{"num_hidden_layers": 9, "head_dim": 32, "rope_fraction": 1.0, "attn_scale": 0.177, "parallel_block": false, "init_std_up": 0.0188, "lr_mult_o": 3.0, "decay_shape": "linear", "final_lr_fraction": 0.0, "batch_tokens": [16384, 32768, 65536, 131072]}
MLP neurons of a small language model. Each row is named by its layer, matrix (gate and up: input weights) and neuron, and shows model dimensions 149-297. Each number is 128 + 24 x the weight over its row's rms, rounded and kept within 0 to 255. Numbers have three digits each. A neuron's up and down rows have the sign that makes its largest values positive.
A block is one neuron, or neurons of one layer that tend to fire together. Before each block is what it responds to, as a language model described it from the Wikipedia text at the highest values.

Mainly the second score number after a hyphen in football results (Qarabağ 1 -1 Zira, lost 2-1), plus table/heading markers like ===, Team 1, Round: 1.
L4.gate161:159098123094157101102123123128081138060146116148085128157142174162167117056128098118111169110107140127094131134130141141164071119130128109156109115120167103119131161145128151097164106177088140142119103065150123168135164113145096127104153137173151151163132103137141069132129137120132116149086191142112132142122155100156120132083142150063133112134108110109170128147123109139125090117122143160116111160123157143142142107108129161107128113141130110152
L4.up161:103139126152150130161111184156155131120110121173088125101128091123063073157102163213128098100150103152144142110145154082101145173142132184147124154144153098122103113088154147116081170099097108149079171155095124125146142086104124116062121165145126093110103125152110145121126101125116120072150131109113142174134127133105117141148141148141091112119128153132140126136122086122106143114077173108142116150138133183122133144139112130193102128112138150109
L4.gate498:165124123106124136146089117145126094092123133110085088119122119131136134095158142123142168098141136101132143134094100163159111081189163080122121146117115071125123162089187149151111150119098140150139113148182144132100123118138141146128156085173112121138096110116124159118093123110130144127163157116109107153142117115111168144124088108101133101090167139165136097083158092122162095110093117091132120115121125154109133158125098155122074108089113140127
L4.up498:149114117131110107101161144113160092165114131157121124148108131158139086109077127135135148093094175118126165142142100165124102131114130110116093151131140143139105152117157102140086113147140141111151094159101111129087135121155123129152139075105143159118106104125093100125105093117107104151148131113124118124131122117127124177105171118130142109122146124109115108135122098112125126050167131156082177124115127136129141162142126135112171118122104100141
L4.gate499:176128162149178094130101143172129138128135162147098143138084108124145130117112131125146090148141110115115101118139150115125113130120080079155108101146087071141122127128147119106085129145128089111118102155138130151123133087116096130147091105141136110164138117141107111116055114124159101170188131108120121143128100135132098140158106106144136127122134103131123132114141103107185131085157114136132143196141144181106128104146116108184147095120126157115
L4.up499:134090169119162104191096116094139148081125136122104159125120171156128091061086121116126102108141111115158104076107128140151129127119115110145122123110082078092106143097099121150102117113112105108119167140114109126130152114132131124095128106142148126121110093166123115093138126146136062114114123097107121105134087165129111106155130096108121094133092131152115120110140088118140116098122085130123109155131140153082099166117095130113136107143165155176
L4.gate801:099093092128179129167139127128105066171158137119121100104137112137137089186075164119101108117179141066106162132144109148122152146106065125086123184137130139081145123125166138104151160116150136170116110127151143115125146108108088147164111137130124145113095100097147135081123123108138120107118164121139114097110146115119129091131221151109110117111150117130128069147109145128128184147096135134095142106153136118158149161113148085146166136158153154132
L4.up801:122134159142123116110140147162104167118094150103151170141138174134159139136193065109170187130073126139163163123112105106160146123111145100118142106099108088117106142108156112087143110157116082127160094119132084157125129142116123100133138119157131123102069147110111088126072122116114084173109103108122093130126146123130118134136136126161130111163139163140107100097150146137147080118146163103130126135095095129134148120146121160102110087123136124125
L4.gate1038:128142121095141093122132118100125129123156123107110104142145135136109098090164144155123106133111181145122131152137154137155145103159153101143162114138139157104076105060165145166115115104117146127157154105103183114133131157111136158149112177167130125103108160131125103121139083137131111074160140102137140093111086102086143128125142170120148128112128102099128116119135153089084159144116145134129107114092144179087120126173114118109142127111152169156
L4.up1038:132109136132154108131124096105110140119140098093116111090117094119133103139145178107149139098113124097128101099107135121099140135167129115094141078144136167106131126126132137136121134147158100119154153102126097151133108100145069101190115140137127155147111159132128113166107110123119079128111092130115155118144099127124152125136165117110167121121190106121118125148110159164091150117118146129129120100136124148103145109094117140116118145121129090132
L4.gate1039:165114172123126122148151108164151177150120125130129125099091136162129140139123150102131119127098134140113115131113162118084141152112133121137134061109107161150120137111138129110124148135134164088155124146142101112125131127127129166143134112104123152159105103075114182121138147139146120142143119069052148116142115056134143127155151111142089143103136131111127103133137161174123128111124101090136126081141178102142155155120131116141123130160110099096
L4.up1039:124147053105111133102137087143096088117111095145133115135094120104118144137133116128123138087116146129102186141111109119124120092115167132128144129125163134171116105114117115133147109190138136136148169126152151111116139132107103152134146079120181172144134053110142134154084153133118121141147146094101129133131108097149140166142139082111101170116112141116103110130135099129140108112085140108175096137115121111168136125114111119134118086130123135113
L4.gate1097:132121125104129099109124106125120115077162150157110174117126123115157106123133134122100154133125138148160131133120154124116153132109126127139167079157138089090132168063126193144097102117163107106142131127077171116153126105086108104145113131139113120127118118097090132126071142164093132142122145117095079158125100159133182099124122114146148097109120108142115131148136116115095129132127116137155158136094154170133120120119127119146057125116105119133
L4.up1097:136115131111127114121160122148118157092137129146112188086100115119146131115099088110110144159118111116071091090120161111142125135131152103146135079164138078107113208114137163114082134115169104107117116124085173110137103130071129144165142148126123106100109124116115106119067146150112113123143107094151056104145105128127152144138100098112116093152150129151118097128117107127117123093133139140129139121094160195153122104128121113154077124123108130110
L4.gate1211:120115131120183103148124151138085138104143114108084123126130141113116108142144147131129100136102150138134107123118144143157120115115142128063103108118139140103135110158173113123134170060109104120104084208130085119084148057149105116076126142131146163141138120106090125139134122144156116105140128142104124128161085119121123153146122126065109083126163108146114098153117141129128145155164137076128113158136147172097151150104158135113153120085126097135
L4.up1211:093100151106167132114180136109114110144098123120133151145128129158141133165120138138114107102132166154130117098135142082121162119127103074116133099065174127125097140177128131104132165130157109129147088151096077132079127104126163148126149101154149110139170109134133114152119096105136091145137125169098149114125118064117092128141130109114095114134106138130153140123131155128119172106130104133153136124124169159103190139135135128130158128139119126104

Second number in match scores after a dash, like Győr 2-1 or 6–1, 6–3, plus some day numbers in dates and words after released or arrived.
L5.gate680:130133121068177108146121079115149123110116118089080182120129124111123154148091159120149172107134119126146168102099109127122110118160137118121155086128120103170127156130116134115096073126104097124106151146092164164164126124165108133126110114100093122121132102171156128132123108107162110132126138151110144142120146056085127116149163131115108117140152105102134121175142111143127095098167145107130129108116144151183112106115121157137114138173112105159
L5.up680:164127125112165110151119170121143107154142099158111132158113130134175135150140139136140128143102112140162119124161113081126089131107150156140132108111106138137115134138152107159083119156094145150130147154118119161114134117111086135128125132114115090125144118105118161164096125114155130176154122151121140164131146051053136118107096134144138147102139134143117123124071147074102137116115117115134090175148139112131120121142116126128078119163149125093

The final = sign closing a wiki section heading in Wikipedia articles, as in ==Cast==, ==Political career==, ===Semi-finals===.
L5.gate164:055144139122128144156100153117132146103078095094118112171138109104136123116154106123130127122134080147086123151120158159150124120117135169135139107200077149145120134104109175111106120145101129144146134113142129133117145125121113109113138100076133136145161152067108113102141131141102121099125157146109125156135145140181111134133113092095156124104122100147188123130139116156189082108137116114119143085090141130090133160125155081109143113139161157143
L5.up164:120153139142094146139162167117123156053110136115121190140125110141152110141142128138122120142124100163161118099136105116140133159108145109138129140155149119126161116140144186172120080120148133124139119114123152116143125123140131165113126111116135104159144136101128122094123103131145094083130118151129081158131089102125168134095104129063101122147165134104135095151110114126100126117112145114091185108092129115126147105122127085152133113133145152095

Fires on the closing = signs of wiki section headings such as ==History== or === Economic growth ===, and on the blank line ending an article's title-and-description header.
L4.gate12:144147134131134130142141116140122113142164106123111088086094119171119139140148141082099117140127118149097115143132140085073130092161104144109139142165171134137157126093127178083131124167113135097124093176138185145124138118136112163151093133109103147113095121133110118130124130109101121110164153144147142152142157157164126110117156159104162075123149087099084155142116135144092105107158132131116142120144140122121118152122129089108102130132131112163
L4.up12:149123148109146100131147162137156178133171137150134134105138122161124151161088141073075115098130095150077140138141158094130117137159106152164114129130142105160150171132122168139158117158108157143110127154118144120107105114128134123147094120115155170145128120118114134099103150070130115108100120177117123142156131128141129104098134151111129097128150107102112123121146130146114105145109126105136158120149153094132148136110114091106107126116154144138
L4.gate25:125121113147110126156125101103063145151126086158081111214117159138131140148143139118146123103102112064118148138137083148133111133128112128110135107133125114145087128131133146171108099091098100111154068115130079127174113136121101123160159077116170167156143120096141137127173109109157164114109136109107117144104162135177101124115155121086117127162136089122127132162108104124139122083105190120156145125136090080135137150104096115136158125124121102172
L4.up25:107143103134077102119125141066132132104085170121132126189099170109109122113119144184145115113155141092126115139129123123121147117150110121119152059113114130146148155091109160104136147118108079098122104109144172096106133141124106107129149112104175155158119121094107155129079099141066135121115120147103139132135107108170154122151157121140137118181129110134163115142134098118150153162106071106098127146118143102118118096119141126105126128089151164100
L4.gate333:148123141083058121133118155137124136108150141144129128130142121088137122126115119149094107104128082085112108148108102159154159145156144136154166114126117162121149123102107129125074103161088141129104109097127127192140111123110124126117073135133103127094097111133164119142088139143133118130127139127122163107119115127125104128086141155088087131121137113138155117128123156135121134103118100084120150136116150175147125136138162139082147221141142161109
L4.up333:121110160167125111155127122164130096153176098147131133137108160074092177110131083148083117108139113081112136154109130143145128124146145145110125149122130126137111121109110148114047164129110122128090127100115136162172115096113091167158106145087154114127145132166150112118156191118150116117070127146131140136116097138147114136104203157106140137136165123119147182161165127111160138103097120102083117121108132159126119136135149158105114144139132153136
L4.gate529:155132131103159111108181116135164107130124103129121138134120139152125135153107146136126108117133131113151140075102121162095140123168129110129133137125140105149148120105150139153147185109140122192111159126111169144141129102125139126176067149175107135138104133110098137110137114116125169107133090102148123160194123107163125154173148136115168131155165123120114111117151129135095136179101121133080133084148132119096128165164108111136131156141132096159
L4.up529:071116149146115104188166160137123113113087091129101148140111106172163144089126087150130156094127140060165132127123123140168086097142127149155149120128131116089129102141140123126114125136145105145164097193097125111130133132076101102121162103180105145098155114152178138103134125109137120137131112115152114133119124141104153157118110132106102085139139129123169113138102143126116094075163117147133130104096146134162130120125142084125111144163151093132
L4.gate765:078122110139123141112097119130158134115147123145174110163094114128155111108104116114122124145133130084112131150123099160137137122156089116143156108129171096162095111131171140124180136111148133097145156146106118121115097124112118089169147117135127147145181171108125130148115130148151125151113126100087142102097134166146168181166138123137124107142085089146130115113094148139120191151096108125095140115130140107153138133129168146137153146140154114101
L4.up765:129121098143121185132139150139139137116145166121119108128137138103118119127095126149115154121130103129122115136096125175125154143164096105114127116117139103146057099150133108125132170121130179104123128093107154125137135127102169114122191083119128115102142157099133132128135152175133129131136091101106153162103101106165160155156114119150144118175130088111109111120061104127121140154093147132091119098112119077162166145178142119122144171180161125116
L4.gate809:112120129139152123137123138126126138131082104155160126070146168158135115126098085118128117163171097151102115158114104098112159122113142123157117117117122131158161112134147152162134131087113151140196086078160166153098115091138122123126113142082111147113114116142124149103121110114129140095098101135095156110117111183169139141142131153141149116086145101112079129115112107137106130128093131152112133164117148130105108096143100147126102116144134124139
L4.up809:122113150159134146157147153105119127163108126079059154134130119162154138111114135088163103139146092155157112138110130116149118100121154103161153081131085148144105148137171120198165138087165112127148104090103140148144157076148143140142141130143133120115115140122139144122135129117089076127149105169101110136163138154105130101141151117132135142098163114144080138138124130117137092104148139144138108115103125107115096106198090115144128154108122138170
L4.gate823:111142132090123126113160100133131120077193101126177143148136119162113120169156097104120170126111127141132129117123099108133109122093149142132143104157128138134162093140121104104124117103096105128125149115147143121140142075101111144104148129154115120117075109142117098131128143118162195131118152109143132124151170125187147105101148139125162130081125140143134115185152139116152145133111119114134106113111109154143137172106141134139181113130098120156
L4.up823:105094152136124125087162105135095138102125126138116137155134142105084147146109121130101051144085146133099117082190132147139118122112162120094135103114141119095106100128105125159106133161131106168121148126175138155104166140138124146094140135091141146106180126123115160140101093118141119156155112126128125136094089104121117151167144110140107101146155112182111159104144145141155144116158112102114153108108146136170118143108129101095143129113140149098
L4.gate1040:188147155134145131148142112141119128102116144124153154130133103130115142089180130133144102129115091121075158104119154155141140096128098132089108097129128129143105117115115152109149133105139169086165146126113127139117120106138132113160142111120125084121116169128123178107088092120116138141165165071163098104093088091156124149112142174125120145153137157120181078130132091128090124141102130066133181156130103133152164151109142173140178127152133123183
L4.up1040:177136125161096155143093132152115144122139129157102136120086155160131123115184113112115152147112105090135137097119162114136132113130142142140137130142071121129122119110129137118116126110099185149164153139144097077137100143145136109130146119126112112135155177121170194095129170111095074135139125100097121151132126125123134169123131138172105142161158166111179136149107126135122111127109114112153171158166144138158116149184133158148154120124158121140

The first = closing a wiki-markup section heading right after its title, as in "===History=", "==Gallery=", "== Ski fields ="; rarely InChI= or a colon.
L2.gate171:087160134076143156150133132137145108109161146103128114134082141130158119134136108158158120144144145137117149116153139150167108135075122069158156143159128143140108115096109125165101123123085142178131120159148144146105120126114144119091140160114135165148157107136101131130130194134149098101091167140152115132137121143151147111142173124126133111132128120078141132141146122131090115125159118098148167095149138099140106152143112132103115104133078146119
L2.up171:086156132109150155172149183117121134100161112140119179169125145154147162168103132153120112094140143130144165127120121161142152159096129123117118145129129168121107124113127184123106113105102165181137132106110115158127158127103114117119127125140163146143119132133113122124119163130132131123112139141138139141142142139150159121117202142156092117103121098086139155132172085131107124133106155106137157136124113114140095126149118138091130065105114141137
L2.gate288:113137130170127131173120105120145113130112133140151160163129092097156140114123118138133117091130114125164144129155109124123121128150115133116140123132154116134115136100142138142074115145088131098156144177148134156090146149088130121136105107109137173115106154150145173129093158159119111156116129135169120119124089151140117135162073147142120147149089101092129138114138109160122156167120153128117145125093125121114131111127162128100181099058142105093
L2.up288:133157099154113141142080142067119096130117095163147132124115124148142103119099124140105099119096139153125126107157122114142163096180111137120162112161159142144106132111132139139133115118139107095162156130155154144162101154137150124110119123134153137150123188082130196134133149130139132103093138141054088166124122098141123081141103101132096151159143113122117099156098133155169097149103142110088114126097107129149139132136142118106107160076128125129
L2.gate327:075163114150107077161099145129124115172159126100119087127141137188113086130140132114122114120147119094127111137133150146129092180140098125166116106133150090179090134109106148109128139106065115122148127163132082105128082116149146111112159086128132152158158141136105169133102140064112107136129121131103128147137120150157148148074139118131096125137101142167139113140141143159116151140150110128146158133128138090148141179165148129146158116155103170159
L2.up327:093099072113102124124130164119147125133169129134123122112141128158126122126116091166109107119118146142076126128133121164168149163138119134154147090125176180129127172117171146145149170138150121148099115111130124124104140130129142079197139116092129160152126120085102190131093086089143102120114136138160115120099093120164127116153153120109113130128105125156118156147095132147139101098119124138083168110158095104101120164109154083143128132128148167133
L2.gate340:165146117125137150146159122142133101089140128107118136183135175122134135122126120112127119131130083143131180133165160151105098132100113111128104116172121137102116116151093130120102111097118080111145139095120108144139116137136177113123102094092112106133128125122143139110111138126125088135141112133146096120157084092145135100144121134131171106107091082098139152159137125151159115097133115145133120068105125150111129151122169069128136114150151136177
L2.up340:138172150118098129143141106201130094177118078088141116123151128130115092143128140130118091137126152173092132132101155120126163140139159139139131067144130140150076081105136128176143103132179134114153108128116160174114111108078146130144119105108133104145142155139131179099151200140118153138136140115128137135140142089174154102157135170106138144129110128142105128151105134121114132168150114127083162127144144124143079123137125098070120109134097147150
L2.gate404:112143170152100161072126131125120114145087139136116160120151149123093120139188123172135192085093117090104112151124109111095077137126117133141136117127090150145133120105131156142130123102125129139127113104145080153081158117124136113147127098135119074153133154107153118096130114157133119131106116106106139138135116148157153137145158155125129109096112141155149096121136122130139121139094092135084179124127113079181081096107160139143124118159136095122
L2.up404:132171158113058183167119159117121093139080147135116127130154158102118100134177101179147140126105094136125158146116135141119081166075154117132149092132135139130169135111118155132147105129099135159131121120173127128130117135139125123115135089134120081110132091094117161103120124147128148133133099107100142111137118128203158117182181175126150099099160115121172088121136135141125124096088103124108158132153143138095110128136165123102115125146146096151
L2.gate703:100143085140112094112106119115095145110124113089158087132106138119108140091160122124112126105138128130058116136147103111124102079149106100104093157162136135128126160160118170110120086100096127138122126113129108106121098119108141163128125118136142083153125119160116067153175141131135155159110147158147124149185110143140099153145126143144107091148162134157103069118134148163112136130130135119132145126142151144188120141176127116171110098139115098112
L2.up703:122121133119126135171147174143073138132130132109109100147094151155126147113185106096131160134113102142156143106110167104155097141126133135132128110138138081082110154133123109132144161075130114142111113134135131134088112156108134139152127114098155081124141089178127110159138151156154126112147113136161153136150157140159089067122125115125131102096153103132144128099134136144094127150124162161126128127136177128155143108153088111127130139137122127099
L2.gate793:111072128117113118141175140137113150128108086146120114117130104123153178148135157159096121103136137154146128093165095158103108110141109126126142097137129149106119117137100118116129149132107126124148123127174121113157135149136142158163147139135138171146137097162146115154147170125117160147145119108130153136107149084118142206107156107133124075126143151158137132142077150100136094112120099128107119109147119120127120120122151119145139098125118084118
L2.up793:120093143116182103100148093164124107114134087113139145124131098129145080120144121134126107087158135138092130147121119141112143099122099145136120120199131152137092111133107163132131201100136142094120087112190146153109144133100116145146124128153137157126152144119144181146130188094136130142121103109120145115136133156104163124136147136158159095103129124147183146146158130082133106144139143124129093136154121117148157143106089155124123121154159127111
L2.gate948:109110127094126138137157148150153168154101113131130131137120103122096105106160093177122130153157081159113149143187126109129139148132140115103093109083145131112123089109152163157107165132114155145131093095171107171115119113108081130114106102102152163124187160113142139096097153107142111099125088151148143119146094116127163131144162129109113106146120119122136138172090113132108145145124107113127146058158125106143129158098107110156120140118085098119
L2.up948:136109163133124152125154093129162118084112140159114114124133127149142150132153116184085184126177109121110110118146114150109109154172087071130107120141133118139096127151109125174140123103104141139145116114163116157102129072140144144117138103134131141137151132124088110125150131164156132085133115167161179155070104120104127110128116125097118107164152137143129103146097113153161102108113102082139123097103129095127119125146129188156133124091080095146